MLP neurons of a small language model. Each row is named by its layer, matrix (up: input weights) and neuron, and shows model dimensions 144-239. Each number is 128 + 32 x the weight over its row's rms, rounded and kept within 0 to 255.
After each neuron's rows, "fires on" lists the tokens most often at its 100 highest values on Wikipedia text that the model never trained on.

L6.up870 [173 114 128  74 161 156 162  91 147 127 135  73 107 153 143 138 125 122 107 115  88 144 116 116 187 145 155  82 172  87 173 115 132 132  71 104 103 151 189 139  96 135 151 139 122 149 145 125  57 180 191 156 140 113 117 174  77 139 146 161 121 121 103 133 157 105  73 134 158 193 156 120 130  85 178  82 109 113  66 120 112 148 184  64 133 167 116 121 108 150 143 152 134  49 145 122]
fires on: ".", "6", "ime", "ish", "7"

L6.up1616 [203 121  42 138 119 154 114 103 128 149 154  75 185 123 111 163 141  85 111 132 117 166 164 135 164  62 156 210 171  99  88 162 103  82 162 134 124 127 135 138 134  80 149 162 136 140 180 115 202 195 129 150 130 122 138 100 100 112 166 110  82 142 143 177 180  99 162 103 133 121 118 127 125 101 183 176 120 139 107 141 131 153 121 155  97 136 144 104 128 159 100 134 158 123 141 103]
fires on: ".", " and", ",", ".\n\n", " (", " in"

L11.up1974 [136 141  32 116 100 148 106 135 103  51 135 119 158 118 130 124 132 119 126 123 151 123 146 167 107  90 127 120 175 106  80 135 134 117  94 151 153 146 130 102 137 129 204 124 155  96 175 117 176 127 134 144 102  92 165 128 106 116 142  89  86 111  91 152  61 107 125 153 160 191 125 102 171 160 142 119 151  90 157 106 182 150 108 164 147  72 156 134 142  96  38 165 167 138 134 157]
fires on: ",", " \"", " in", "—", "-", " ("

L6.up1691 [118 134 113 105 112 162 127 126 136 167 152  69  82 170  81 125 151 127 114 158 173 158 125 172  80 141 106 107  86 133 153 106 161 130 100  96 118 137 166  94 170 197 150 140 206 120 134 163 134 160 144 140 183  84 124 187  99 134 134  95  98 136 174  99  92 172 152  94 110 157  70  95 144 110  90 127  89 149  92 108 143 136  71 196 162 118 157 166 177 105  99 106 168 140 113 134]
fires on: " |", ";", ".", "|"

L6.up15 [115 178 128 157  80 104 114 143  70 120 151 125 149 171 164 108 200 141  72 150 166 158 173 113 165 142 137 150 102 117  83 109 106 135 118 110  65 151 130 148 143  75  89  99  99 110 110 122  83 100 133 171 112 173 142 119 139 108 143 179 151  99 131 102 131 149 159 124 123 115 124 150 104 131 130 150 112 121 123 121 123 110 102 129 132 143 108 106 148 151 144 169  77 151 115 153]
fires on: " and", " &", ")", "0", ".", "m"

L11.up833 [156 164 137 160 120  62 138 113 116 192  50 124 117 155 102 133 128 107 172 155  85 168 143 146 171 112 151 102 154 156 137 139 153 183 141 118 140 162  90 138  92  88  77 152 170 160 132 118 107 136 169 170 131 165 125 169 141 129 128 111 148 112  96 179 186 113 179  74 180  93 161 132 115 137 120  39 128 132 185 115 117 158 105 104 133 107 127 159 137 116 121 113 130 106 192  86]
fires on: ",", ")", "\""

L11.up653 [126  86  88 159  74 113 142 135  46  94 141 155 134 118 119  57  86  79 207  50  85 136 108 103  77  98 161 176 139 157 126 144 200 131 227 200 163 146 152 138 125 138  96 119 134 119 162 198 121 131 166 101 116 171 165 116 160  80 151  85 128 146 134 197 152  74 148  87 160 123 127 133  97 147 134 211 150 114 157 187 156 130 118  74 109 105 179 110 161 154 170 160  66 148 122 135]
fires on: " as", " and", ",", " was", " is", ");"

L6.up89 [165 126 119 155  87 182 167 187  72 141 110 123 110 154 119 124  84 124  83 121 101  93 111 172 169 174 180 145  93  96  96 157  74 145 112 151 131  90  97 156 130 166  86 109 164 164  92 137 161 124  70  75 138  79 139 191  75  78 160 148 128 128 174 126  85  89 111 160 122  55 138 160 118 153 134 109 167 185 114 164  77 110 120 155 205 166 140  63 165 146 147 127  81 123 185 152]
fires on: "–", "0", " ", "."

L6.up653 [170 130 139 177  68 146  99  71 119 104 134 115 191 180  69 132 173 152 121 142 121 136 108 113 178 122 203 138 140  86 105 178  44  89  98 167 113 103 131 145 111  49  79  97 167 152 124  68 159  56 123 146 117 113 144 155 150 135 162 151  43 112 121 161 149 174 130 155 151 207 125 183 156 108 191 120  70 101 153 119 149 142  90  99 132  56 151 101 190 148 125  81 128 177 148 115]
fires on: " |", ",", " and", "\""

L11.up135 [ 91 113 119 150 135 152 130 116 164 110 113 138 139 135 141  98 106 131  92 123 120 148 145 169 139 163 128 153 174 102  85 113 218 192 134 142 118 154 159 118 122 120 101  75 163 121 166 133 144  91 129 147 138 130 158 154 143 138 160  92  87  94 103 161 135 103 119 205 195 145 109 120 153 131  73 111 126 191  96 170 134  82 117 126 184 141 160 126 160 120 171 174 105 105  88  92]
fires on: "in", "u", " Min", "i"

L6.up71 [110 154 128  86 142  78 202 165 101 126 137 127 212 128  94 164 132 129 141 150 120  22 111 122 106 127 125  88  91 159 162  44 161 139  98  95 163 116 171 109 138 123  75 141 110 163 120 129 115 158  93 126 131 126 138 164 103 124 194 170 138  86  91 155 147  95 143 113 170 119 118 139 167 130 116 140 125  89  76 124 126 213 167 159 107  82 120 138 185 167  80  83 130  97 137 179]
fires on: " and", " of", " |", " to"

L11.up1910 [100 170 175 123 161  80 142 105 105 117 125  98 139 159 140 196 167  70 143 179 134  99 159 151 138 138 159  85  84 127 148 124 164 109 115 139 146 123 131  60 188 164 144 126 169 134 159 114 131 152  98  81  76  93 106  80  74 104 140 118 135 121 116 151  76 110 190  78  86 162 125 108 183 125 111 146  96 152 138 103 154 155  94 182 121 147  94 147 143  77  93 127 146 146 113 114]
fires on: " of", " and", " for", " or", " |"

L6.up547 [ 74  91 163 187  33 166 111 161  97  89 100 137 161 166 153 143 121 146  53 126 105 126  35 124 115 104 149 140 136  88  68  86 134 126 168 143 161 157  91 122  64  62  90 100  86 125  92 112 107 104 129 150 107 112 129 144 154 105  85 168 131 119  50  81 128  65 182 133 129 133 165 140 151 153 117  88  83  82 129 130 108 114 151 147  95 163 131 155 124 128 124 180 171 186 154 101]
fires on: " and", " the", "–"

L6.up1069 [ 84 171 167 157 158 126 148 110 136 117 158 151 102 142  92 119 159 124  97 136  99 115 100 162 112 142 138  73  77  78 162 124 146 125 140 101 142 118 118 125 150  85 109 106 112 149 173 128 101 148 159 143 149 199  80 118 103 222 124 124 144 158 108 169  80 105 138 102 170 203 162 108 173  83 105 116 139 102 166 131 118 143  95 108  99  68 154 114 165 139  83  60 128 104 132  67]
fires on: " ", ".", "w", "6", "1", "7"

L6.up1712 [137 152 124 194 125  81 166 159  60 147  95  83 145 135 103 143 142  71 157 101  92 112 122 159 120  85  68  89 164 151 136  86 123 116 176 105 147 171  82 149 108 101  89 145 195 119 150 180 166 112 169 142 103 188 167 114  92  92 135 161  85 154  59 162 162 123 169 136  79 104 132 112 184  54 135 183 100 148 125 140 130 126 180 133 198 123 139 163 123 140 153 149 126 200 232 117]
fires on: " or", ",", " and", "r", " most", "y"

L6.up1298 [120 133 136 127 108  77 151 136 104 186 185 110 134 158 132  83 101 113 142 168  92 138 121 156 150 175  60 123 108 103 140 149 111 115 116 154  91  88 118 154 142  74  88 149 136 159 130  78 170 117 137 166 168 154 125 111 126 114 117  93  62 114 182 152 167 131 139 123 152 141 152  94 196 129 115 225 147 114 156 133 108 149 130 143 149 143 134 161 109 192 158 163 103 110 116 152]
fires on: " of", " |", ",", ":", ".", ";"

L11.up2031 [121  95  74 144 165  87 162 107 150 118  90 124 194 165 157 185 130 136 121 130  92  83 120  83 109 146 132 204 144 131 104 169 127 134 173 168 138  38 132 116  91  99 108 109 103 133 104 117 147  98  92 117 158 106 192 101 118 117 148 109 100 152  89 197 150 135 151  93 166 133 130 126 134 115 152 103  91 113 169  40 134 116  34 125 127  92 138 145 143  88  73  97 115 113 139 126]
fires on: " a", ",", " and"

L6.up1109 [ 92 123 142 149 157  93 105  56 140 122 176 152  88 202 153 155  93 150 118 148 136  91 111  84 134 136 191  55 211  64 139 187 164 141 128 123 144 160 162 136 183 150 134  95  85 102 153  85 152 111  84 179 113 123 141  89 104  83 151 150 107 129  94 114 145 125 132 139 131  75 166  73  76 110 154 128 118 146 189  84  89 115 155  92 114 139  92 125 112 128 160 105 144  81 155 100]
fires on: "6", "8", "7"

L6.up707 [124 104 154 119 133  68 153 126 141 137 171  74 151  93 183 116 102 118 111 149 127 152  90 118 167 129  83 172  86 100 158 157 105 164 113 174 145 162 198 123 142 130 133  91 133  99 142 127 111 140 114 128 133 130 158 101 144 145 156  91 112 157 110 207 115 137 128  88 128 177  67  65 146 143  85 158 103 133 130 132 133  49 164 113 111  99 155 136  98 214 159 182 167 133  78 126]
fires on: ".", ".\n\n"

L6.up724 [139 105  77  91 117 149 141 139  92 155 152 121 112 166 107 138 173 106 150 142 131 122 109  76 158 116 119 155 138 156 184 155 113 153  74 134 150 143 105 145 154 104  69 142  98 142 121 204  91  73 118 173 112  98  99 129 136 106 209 161 116  96 186 131 127 102  94 136 202  87 117 141  80 106 139  83 128  80  96 162 122 113 130 131 175  78 121 149 103 113 128 117 105 141 162 185]
fires on: " ", " |", " (", ",", "2"

L6.up1699 [113 162  78  97 101 114 114 200 177 169 114 193 166 120 156 136 147 120 168 123 173 127 104 141  99 149 159  90 140 106  94 111 131 138 160 119 114 101 172 121 142 163 136 134 184 110 145 109 124 191 132 110  89 119 132 125 133  63 115 137 154 112 122 111  88 133 165 141 122 157 157  74 140  98 130  76 106 178 153 131 164 124  81 230  82 132  97 189 123  71 166 162 128 147 113 160]
fires on: " of", " |", " was", " with", " as", "'m"

L6.up25 [ 82  90 153 133 156 148 155 139 143 137 148 147 147 147 168 138 152 112 123  90 138 145 195  76 112 129 172 101 195 139 150 106 199 150  93 147 131  82  93  76  83 164 108 164 123 177 109 141 128 146  83 114 135 115  42 164 108  90 129 149 200  74 160 113 173 151 184 120 105  77 122 139 160 120 115 137 126 151 154 126  60 152 138 162 137 137 118 118 138 104 130  89 130 211  94 108]
fires on: " |", " ", "0", "2"

L11.up1357 [125 180 121  56 157 136 177 119 154  70 152 188 144 123 115 122 154 105 165 100 117 138 121 111 125 152 115 141 118 158 141 120 142 178 186 204 128 113 162  83 125 147 135 151  70 133 137 142 114 134  98 117  80 168 113  92 152 122 120 115 171  87 102 160 165 108 141 103 175 175 145  52 123 190  92  92 140 134 191 119 104 101 167 108  98 140  75 233  99  79  64 121 158 118 105 108]
fires on: "2", "B", "ternet", " of"

L11.up98 [117  86 125  89 165 148 122 171 112 141 101  92 115 187  82 179 107 136 140  95 185 130 136 141 104 104 135 110 145 191 111  88 124 139 130 148 159 137 110 125 112 168 112 114 141 107 110 158 151 101 150 135 100 143 123 120 156 187 167 127 114 139 107 170 114  78  98 141 151 169 135 180 104 153 179 146 115 156 122 132 131 172  79 129 152 121 139 124 133 128 141 148 127 130 111  77]
fires on: " to", " which", " software", " that"

L6.up582 [131 139 103 136 142 113 186 184 124 118 188 108 123 143 150 112 164  83 132 140  93 150 104 132 126 141 157  82  73  79 131 127 116 119 108 161 131  75  79  62 159 174 163  78 150 211 171  90 167 156 176 140 118 173  74 124 104 184 104 172 128 105  66 101 139 116 163 119 118 160  80 116 138  60  78 208  72 170  89 152 142 138 158 144  99 134  74 121 139  68 133 153 115 128 114 131]
fires on: " |", " ", ".", "2", "1"

L6.up1917 [ 96 147 142 123 105 134 149 136 123 138 132 145 119 124 131  86  89 115 153  93 152  58  83 166 170  97  76 170 122 175 115  54 135 169 136 147 134 176 156  59  96 102 147 112 121 112 108 156 108 154 109 125 162 146 124 140 145 127 139 140 144 147 131 105 142 145 168 151 187 132 158  73 136 115  97 119 118  81 127 129 134 154 138 146 142 127 100  86  68 135  26 164 143 117 148 141]
fires on: " the", " and", " of", " ", "p", "0"

L6.up44 [ 47 107  38 148  91  99 150 111 138 128 178 137 127 171 142 105  73 108 163  88 143 164 180  60 133 170 116 126 181 130  77  80 146 147 132 181 139 131 172 151 108 109 113 152  97 132 117 191 104 133  72 105 151 131  91 170 122  60 110 189 149 127 145 122 127 117 173 129 128 131 124 137 145 155 121 152 146 106 152 102 143  97 168 135 106 154 184 136  49 155 112 145 132 135 122 142]
fires on: " and", "0", " of"

L11.up127 [118 176  30 145 109 130  65 127 105 131 166 131  69 168 141  71  83 133 121  84 149 146 139 103  93 153 137 111 136 133 115 137 192 124 197 122  88 172 101 120 162 140 143 114 116  93 165 156 126 105 124 119  50 107 133 151 115 124 202 177 100 116 110 108  97 107 183  94 148  93 109  98 190 150 136 183 113 124 125 171  79 109 121 119 151 135 111 122 120 103  78 142 122 189 199 133]
fires on: " ", " as", "-", " of"

L11.up652 [109 156 173 142 115 148 143 128 133 148 101  98 125 147 143 130 206 104 112 127 131 131  88 191  71  40 143 140 205 112 101 145 113  98 117 104 127 148 131 112  39 167 165 145 152 150 168  85 160 133 129  72  87 148  89 133 213 141 195 102  52 143 125 137 134 102 128 111 140 128 132 131  95 141 106 116 162 124  95 116 105 112  66 130  86 162 103 153 105 122 124 153 105 135 118  63]
fires on: "-", " (", " im", " dis", " en"

L11.up1041 [203 179 141 128  70 115 125 155 105 212 123  92 192 114 109 145 113 105  84 133 177  98 162 111 156 147 128 135 132 149 153 158 184  69 132 138 140 129 130 192  96 182 128 164 133 131 132 133 149 147 146 185 171 131 141 149 178  69 114 146 165 103 123 138 134 111 112 110 119  98 138 107 136 151 128 130  67  88 146  63  78 177 140 123 143 127 109 103  83 104 108 154 135 122 152 158]
fires on: " ", "9", ".", "1", "2", "0"

L6.up166 [182  78 128 119  78 130 131 149 117  85 175 118 140 106 125 196 132  83 117 126 115 142  90 135 129 148 118 137  94 112 167 114 160 127 144 111 117 181 172  63 148 174 128 145 123 124 146 146 141 123 128 199 139  88 158 176 149 174 154 104 196 102 153 159 174 153  92 104  58 122  97 141 149 109 151  89  93 103 103 167 154  97 108 185 161  71 123 165  50 161 146 144 155 123 107 162]
fires on: ".\n\n", ".", "|"

L6.up1845 [ 86 128  90 114 185  81 187 112 159 130 131 157 127 139 154 156  83 147 186 139 188 114 111 216  73 128  66 161 159 116  86 161 138 152 124 136 159 163 206 159 114  78 140 131 160 114 144  61 169 103  82 108 135 103 163 185 130 108 185 121  90  99 165 149 137 149 133 114  80 139 144 146 147 101 135 142  96 119 130 113 184  98  92 110 123 127 135 106  80 121 146 119  88  99 133 153]
fires on: "5", "6", "ard", "3", "4"

L6.up306 [138 164 103 156 115 129  87 148 128  76 105 165  94 163 169 142 129 144 155  94  98 112  45 141 137 169 187 122 118 173 166  90  82  85 168  78 196 138 108 116 105  93 103 133 174  96  88 179 112  96 140 141 128 147 111 123 156 167  71  96 155 127  89 133 124 141 174 157 144 161 132 137 108 169 101 172 151 177 152 141 152 118 139 166 119 130  81 113  86 125 126 160 196 103 154 164]
fires on: "2", " and", " so", " most", "as"

L11.up334 [118  98 123 120  90 101 117  99  89 111 144 147 178 122 161 224  70 108 161 137 159 152 178 177 126 134  83 139  41  78 106 133 124  72 152  74 127 192  94 126 110 100  78 139 113 129 148 125 129 149 114 132 108  65  89 118 136 233 121  92 147  75 190 103  91 112 122 127 145  97 120 118 104 136 150 114 128  86 155 129 107 236  79 170 160  62 164 161  96 133 189  66 143 146 128  80]
fires on: " an", " |", " not", " of"

L6.up1810 [ 93 134 116 144  77 138 129 152 211 108 158  82  99 159 150  88 184 119 151  74 120 128  97 136 126  83 130 114 100  89 126  58 156 136  75 109 172 109 116 101 156 110 149 166 135 174 198 145  78 155 159  72 132 112 119 186 132 140 167  88  88 109 158  50 112 198  83 122 103 120 137 201 107  55  92 134 105 185 113 131 132  86 184 145 126 125 135 106  71 116 131 137  84 114 202 120]
fires on: " |", ";", "ce"

L6.up487 [132 170 128 162 184 129 144  94 158 131 105 112 117 125  70 102  90 105 178 166 139 179 165  87 111 163 115 159 168 122 124  88 138 149 125 153 116  93 137 115 121 114 123 157 162 145 123 189 132 159 127  37  65  91 142 122 126 168 152 198 189 160  57 122 140 197 122 127 140 178 143 212  68  47 146 153 137 128 148 130 124 157 105 103 129 113 134 108 131 128 125 112 129 146 103 120]
fires on: "p", "s", " said", "n"

L6.up1558 [132 151 125 126 138 154 137 103 159  99 179 125 135  78 104 119 137 126 118 156 163  87 148 110 132 142 172  99 123 167 103 124 107  76  64 174 170 160 176 136 169 121 129 184 106 135 184 117 133 163  91 120 138 100  72  89 193 162 133 127  89  75 192 101 163 141 163  94 164 118 136 134  95 130 199 149 117 175 126 135 154 147 109 154  62  83 141  66 106 131  74 116 103  85 140  99]
fires on: " (", " and", " as", ";", " before"

L6.up983 [115 198 138 110 112 114 105 171 153 104  77 181 150 103  63 122 117  96 164 157 134 132 116 124 108 160 124 123 178 110  92 166  97 184 140 132 106 113 140 145 119 136  83  86 152  90 146 111  99 119 112 113 122 161 130 192 185 164 147 141 151 124 119  86 135 133 112 135 130 115 142 158 136 127 119 143 144 156 164 140 115 168 154 119 144 184 158 131 103  89 106 126  88 153 159 131]
fires on: "u", " C", "-", "ot", "op", "os"

L6.up1711 [101 136 142 110 105 188 140 128 145 163  76 148 129 130 106 155 151  97 135 172 122 155 137 180 158 129 111 125 167 172 124 112 140 118 184 162 115 140  95 170 124 102 133 117 114  89 133 176 130 127 136 111 127 116 115 141 174 111 118 146 119 105  89 104 171 122 120 167 121 119 126 137 162  70 148  73 162 136 157 135 130  81 131  92 148  87 134 170 144 129 124 150 123 140 134 126]
fires on: ",", " ", " that", " (", " both", " and"

L6.up1710 [ 70 172 110 130 129 152 127 147 155 154 109 108 151 110 178 138 145 144  92 154  83 138 153 109 204  94 166 159 150  65 102 101 114 129 127 180 188 130 137  68  58 104  53 135 120  82 132 147  92 124 178  61 107 152  75 162 160 133 117 122 109 145 130 127 189 110 120 115 114 163 122  82 116 193 131 104  92 144 111  95 146 132  86 173  65  90 136 155 151 136 142 110 135  83 144 124]
fires on: ".", " .", " and"

L11.up618 [112 157 131  75 137  51 164 181  57  52 158 131 173 145 118 119  93 124 160 117 139 130 134 195 152 177 195 138 166 133 127 121 120  89 164  75  74 105 165 131 108 164 103 141 167 103 148 168 134 157 107 114 120 105 196 113 165  85  96 123 128 119  78 100 156 141 170  76 164  94 111 107 155 115 145 154 144 140 100 149  92 124 118 137  66 187 128 112 136 114  96 116 140 131 144 155]
fires on: " of", " as", " and", " Country", " a", " &"

L6.up958 [155 138 127 156 104 125 158 133 114 170  73 143 145 113 108 139 103 152 187 155  89 121 160 129  91 124  89  62 131 131 154 129 128 155 107 142 101 106 139 115  95 122 128 140  83 204 160 117 203 167 164  87 133 108 122 139 126 108 111 143 191  42 129 137 144 130 165 154 105 109  92 148 118 106 112 152 118 113  75 115 141 110 155  87 152 117 167 122  91 103  93 143 150 158 172 106]
fires on: " |\n", " El", "f", "ie", " to", "1"

L11.up1931 [141 178 154 158  64 125 128  78  81 136 136 138 123 149 160 109 133 142 163 142 164 171 120 155 142 181 129 131 129 150 151  94 116 175  93 136 164   4  99 149 129 187 117 158 158 130 120  94 166 107  75 158 147 108 109 149 104  61 185 197 163  91 142 195  98 124 115 130 128 142 188  87  99 100 139 163 113 108 169 112 122  74 130 115 167  89 146 151  91 147 164 102 125  88 154 117]
fires on: " ", ".", "f", "en", " J"

L6.up1286 [115 152 110 176 132 149 117 149  85 110 104 129  79 106 144 117 125 140  79  97 160  75 122 153 160 133 107 168 109 109 130 154 173 140 128 157 183 159 129 136 202 131 116 146 132 127  96 154 116 150 164 102 117  60 144 115 126 122 147  95 135 163 174 157  84 139  88 186 136  98  86  81 134  99 164 108  87 142 110 135 179 116 123 169  75  93 130  95 200 168 122 216 148 158 122 125]
fires on: " ", ":", " –", "0", " until", "1"

L11.up1203 [ 92 133  99 120  75 142 136 156  97 129 133 137 110 153 161  60 150 180 140 113 111 145  80 158 189  85 140 145 118 135 160 123  97 117 168 149 171 145  99 115 146 163 118 123 142 150 129 173 152 103  90 149  99 160  59  72 161 179 136 146 160 122 160 109 126 134 125 124 151 143 138 141 111  77 153 124 129 132 100 126 107 103 135 145 147 103 126 113 129 121 146 180  92 128  73 139]
fires on: " ", "2", " V", " v", "3", "v"

L6.up1546 [160 114 149 151 155 118 111  99 124 153 151 108 125 104 136  98  87 139 153 158 174 122 180 136 124 110  79 112  70  79 158 125  72 138 144 100 133 109 131  84 132 150 156 125 126 149 177 143 146 141  79 170 136  71 143 134 128 101 106 117 177 106 136 125 148 111  72 117 105  53  87  72 160 134  84  75 127 137 174 166 147 107  65 190 105 115 153 138 120 182 190 167 205 118 123 166]
fires on: ".\n\n", "."

L11.up1982 [154 151 102 101 175 131 113 191 145 150 126 122 126 148  98 136  81 135 144 123 171  74  96 151 173 150 157 107 165 123 130  95 121 101 162 173 111  96 139 143  84 125 152 140 141 123 136 130 111 142 164 123 172 192 115  89 136 152 147 128 113  30  96 110 144 119 173 121  84 115 133 188 137 112 103 163  94 195  82 133 110 137  20 104 128 159 111 139 108 121 101 147 103  80 115 136]
fires on: " can", "2", " could", " to", " Can", " Cor"

L6.up714 [176  98 132  82 153  92 140 163 162 139 116  91 168 131  66 209 121  72 154 150 170  59 131 134 103  74  79  93 111 120 111 117  67 101 109 155 166  71 127 147 106 138 118 138 105 122 157 172  99 129 111  83 155  88 104 201 135 138 163  54  98 131 129 108 151 102 150 169  96  67 136 159 104  53 134 172  95 141 134  99 135 155 113 101 147  83 156 101 133 133 103 152 121 187 112  91]
fires on: " to", "os", "z"

L6.up1827 [139 115  78 190 125 169 111  85 152 147  93 133 118  96  99 117 126 109 140  82 114 178  95  65 155 135 137 177 199 112 149  74 123  76 126 160 124 170 153 162  67 112 158 122 183 131  78 162  92  94 155  97  94 142 146 115 179 131  55 136 192 172 133 164 165  79 115 194  73 115 102 116  53 116 119 169  97 133 106 150 146 133 155 129  99 176  95 118  69 139 202 129  98 133  61 121]
fires on: "9", "8", "'", "-", " album"

L6.up1048 [117 190 138 130 129 128 139 152  53 134 170  91 190 149 219 169 126 154 165 137 140 155 125  46 170 177  53 137 137 150 114 117 115 154 166  71 170 152 124 135 117 114 129 146 138 154 126 235 153 163 136 170 176  22 157 129  96 151 126  98 166  99 108 145 151  72 124  69 125  81 110 106 163  97 133 143 102  98 152 168 126 147 116 102 185  97 115 155 127 172 139 132 195  93  86  98]
fires on: " |", ".", " ("

L6.up421 [111 106 136 101 131 110 206 128 119 159 117 159 129 139 125 177  91 133 172 108 115 158 133 124 151 109 172 100 140 103 156 131 197 129 174  86 152 111 117 129  92 156  80 114  61 176 122 115 142  89  95  88 133 112 116 182 120 133 106  97 167  93 132 163 110 101 142 100 125 141 169 138 137 115 157 105 133 155 145 101 106  82 101 185  71  65 147 160 106 195  77 133 112 154  79 110]
fires on: " |", "|", "ad", "C", "ol", " "

L11.up829 [136 129 139 160  75 151 171  79  74 120  76 144  70  84 123 161 171  92 173 157 119 140 140 196 127 140 127 147 164 148 113 162 112 163 177 128 176 103 101 116 123 110  85 131 153 125 138 116 129 145  99  83 150 121 114 156  67 108 148  84  97 101 149 124 150 143 177  59  80 181 150 151 106 109 200 113 108 117 165 129 133 181 156 118 186 149  99  82 134 129 159 123 103 131 108 154]
fires on: "2", "0", " ", "1", "6", "5"

L11.up1719 [122 139 184 129  91 129  96 138 111 125 140 178 124 161 133 118 127 122 143  55 179 164 136 112 134 155  78 130 107 144 113 157 115 112 168 116 138 134 149  99 122 121 123 124 206 111 191  93  83 147 155 112  91 111 126 148 143 120 161 102  67 147  99  98 136  92 135 112 184 122  91 164 107 156  98 107 116 130 170 150 129 197 139  95 123 130 145 137  87 126 111 103 120 117 163  74]
fires on: "-", " W", " f", "op", "ab", " dis"

L6.up989 [147 118 158 137 101  98 143 149 120  70 208 103 115 115 126 194 157  89 125 121 165 117 128 161 127 154  55  99 145  82 105 139 160 112 113 157 144 160  49  90 141 115 124 141 133 139 148 168 136  83 113 150 115  87 140 135  76 193 115 111 119 130  80  92 131  55 189  82 157  80 137 125 141 135 139  95 149  88  93 121 129 127  71 106 144 152 134 184 145 102  97 180  92 131 116 141]
fires on: " (", " an", " of", ":", " political", "."

L6.up1643 [152 176  98  94 136 134 126 126 100 146 166  67  97 182 106 102 102  94 200 143 110 110 171 160 104 126 138  74 126 107 135  64 113  56  68 144  93 120 136 119 138 137 150  87 133 153 119 177  59 135 112 112 168 115 156  40 140 117 114 110 125 141 144  77 124 169 123 127 109  84 151 113 149  74  56 160 141 147 134 128  97 105 130 175 108 129 165 126 121  92  89 106 155 142  64  63]
fires on: " |", ";", "ct", " and"

L11.up1406 [135  86  95 113 182  72  80 123 167 116 106 103 145 137 172 130  98 124  92 150 141 105  90 176  98 120 116 135 197 127  82 118 140 158 207 205 145  69  57 177 113 141 132 159 111 133 160 200 115 186 124 111 151 171 129 177 110 123  89 124 146 114 139 105  88 133 131 163 147 167 144  87 122 164 110 105 149  69  99 143 106 204  95 192 114 115 123 182 175 113  87 142 123 169 153 139]
fires on: " L", " a", " (#", " le"

L6.up1068 [115 127 118 195 131 133 177 132 145 189 109 122  74 177 150 135  77  96 194 121 177 186 116 117 155 104 126 105  90 113  57 102  86  95 192  93  94 136 163 123 151 122  95 115 190 160 169 100 129 131 153 137 170 126  91 136 125 137  75 164 162 153 167 130 142  83  94 181 138 136 150 125 104 118 147 136 151  87 119  97 155 133 149 136  94 141 139 131  52  87 210  87 115 105 118 173]
fires on: "9", "8", "p", "ro"

L6.up411 [197 161  62 133 145  81 168 115 151 165 166 100 119 153 156 125 129 152 104 168 135 162 148  91  80 112 154 129 143 115 142 119 102  82 171 131 177 121 133 127 184 130 181 133 206  53  99 112 162 175 128  90 109  87 160 115 142 116 168 143 181 125 115 162 113 107 100 102  88 124  51 141 144 125 160 143 146 152 126 138 147 112 115 174 114 106 125 115 103 121 144 156 178 131  92  99]
fires on: ".", " least", "ly", ".\n\n", "sc"

L6.up1336 [ 98 148  96 134 129 127 167 141 152 191  97 118  95 118 103  81   3 151 111 102 176 167 126 129 107  98 156 133 101 112  84 191  97 138 136 124 151 159 126 122 170  81 153 103 149 151  66 202 127 136 124 113 140 108 108 126  89 156 157 161 118 118 116  59  93 140 134 175 168  91 115  81  94 152 129 121 155 137 161 149 165 115 120 140 110 133  92 112 121  55 113 154  97 144 118  35]
fires on: " ", "–", " place", " –", " first"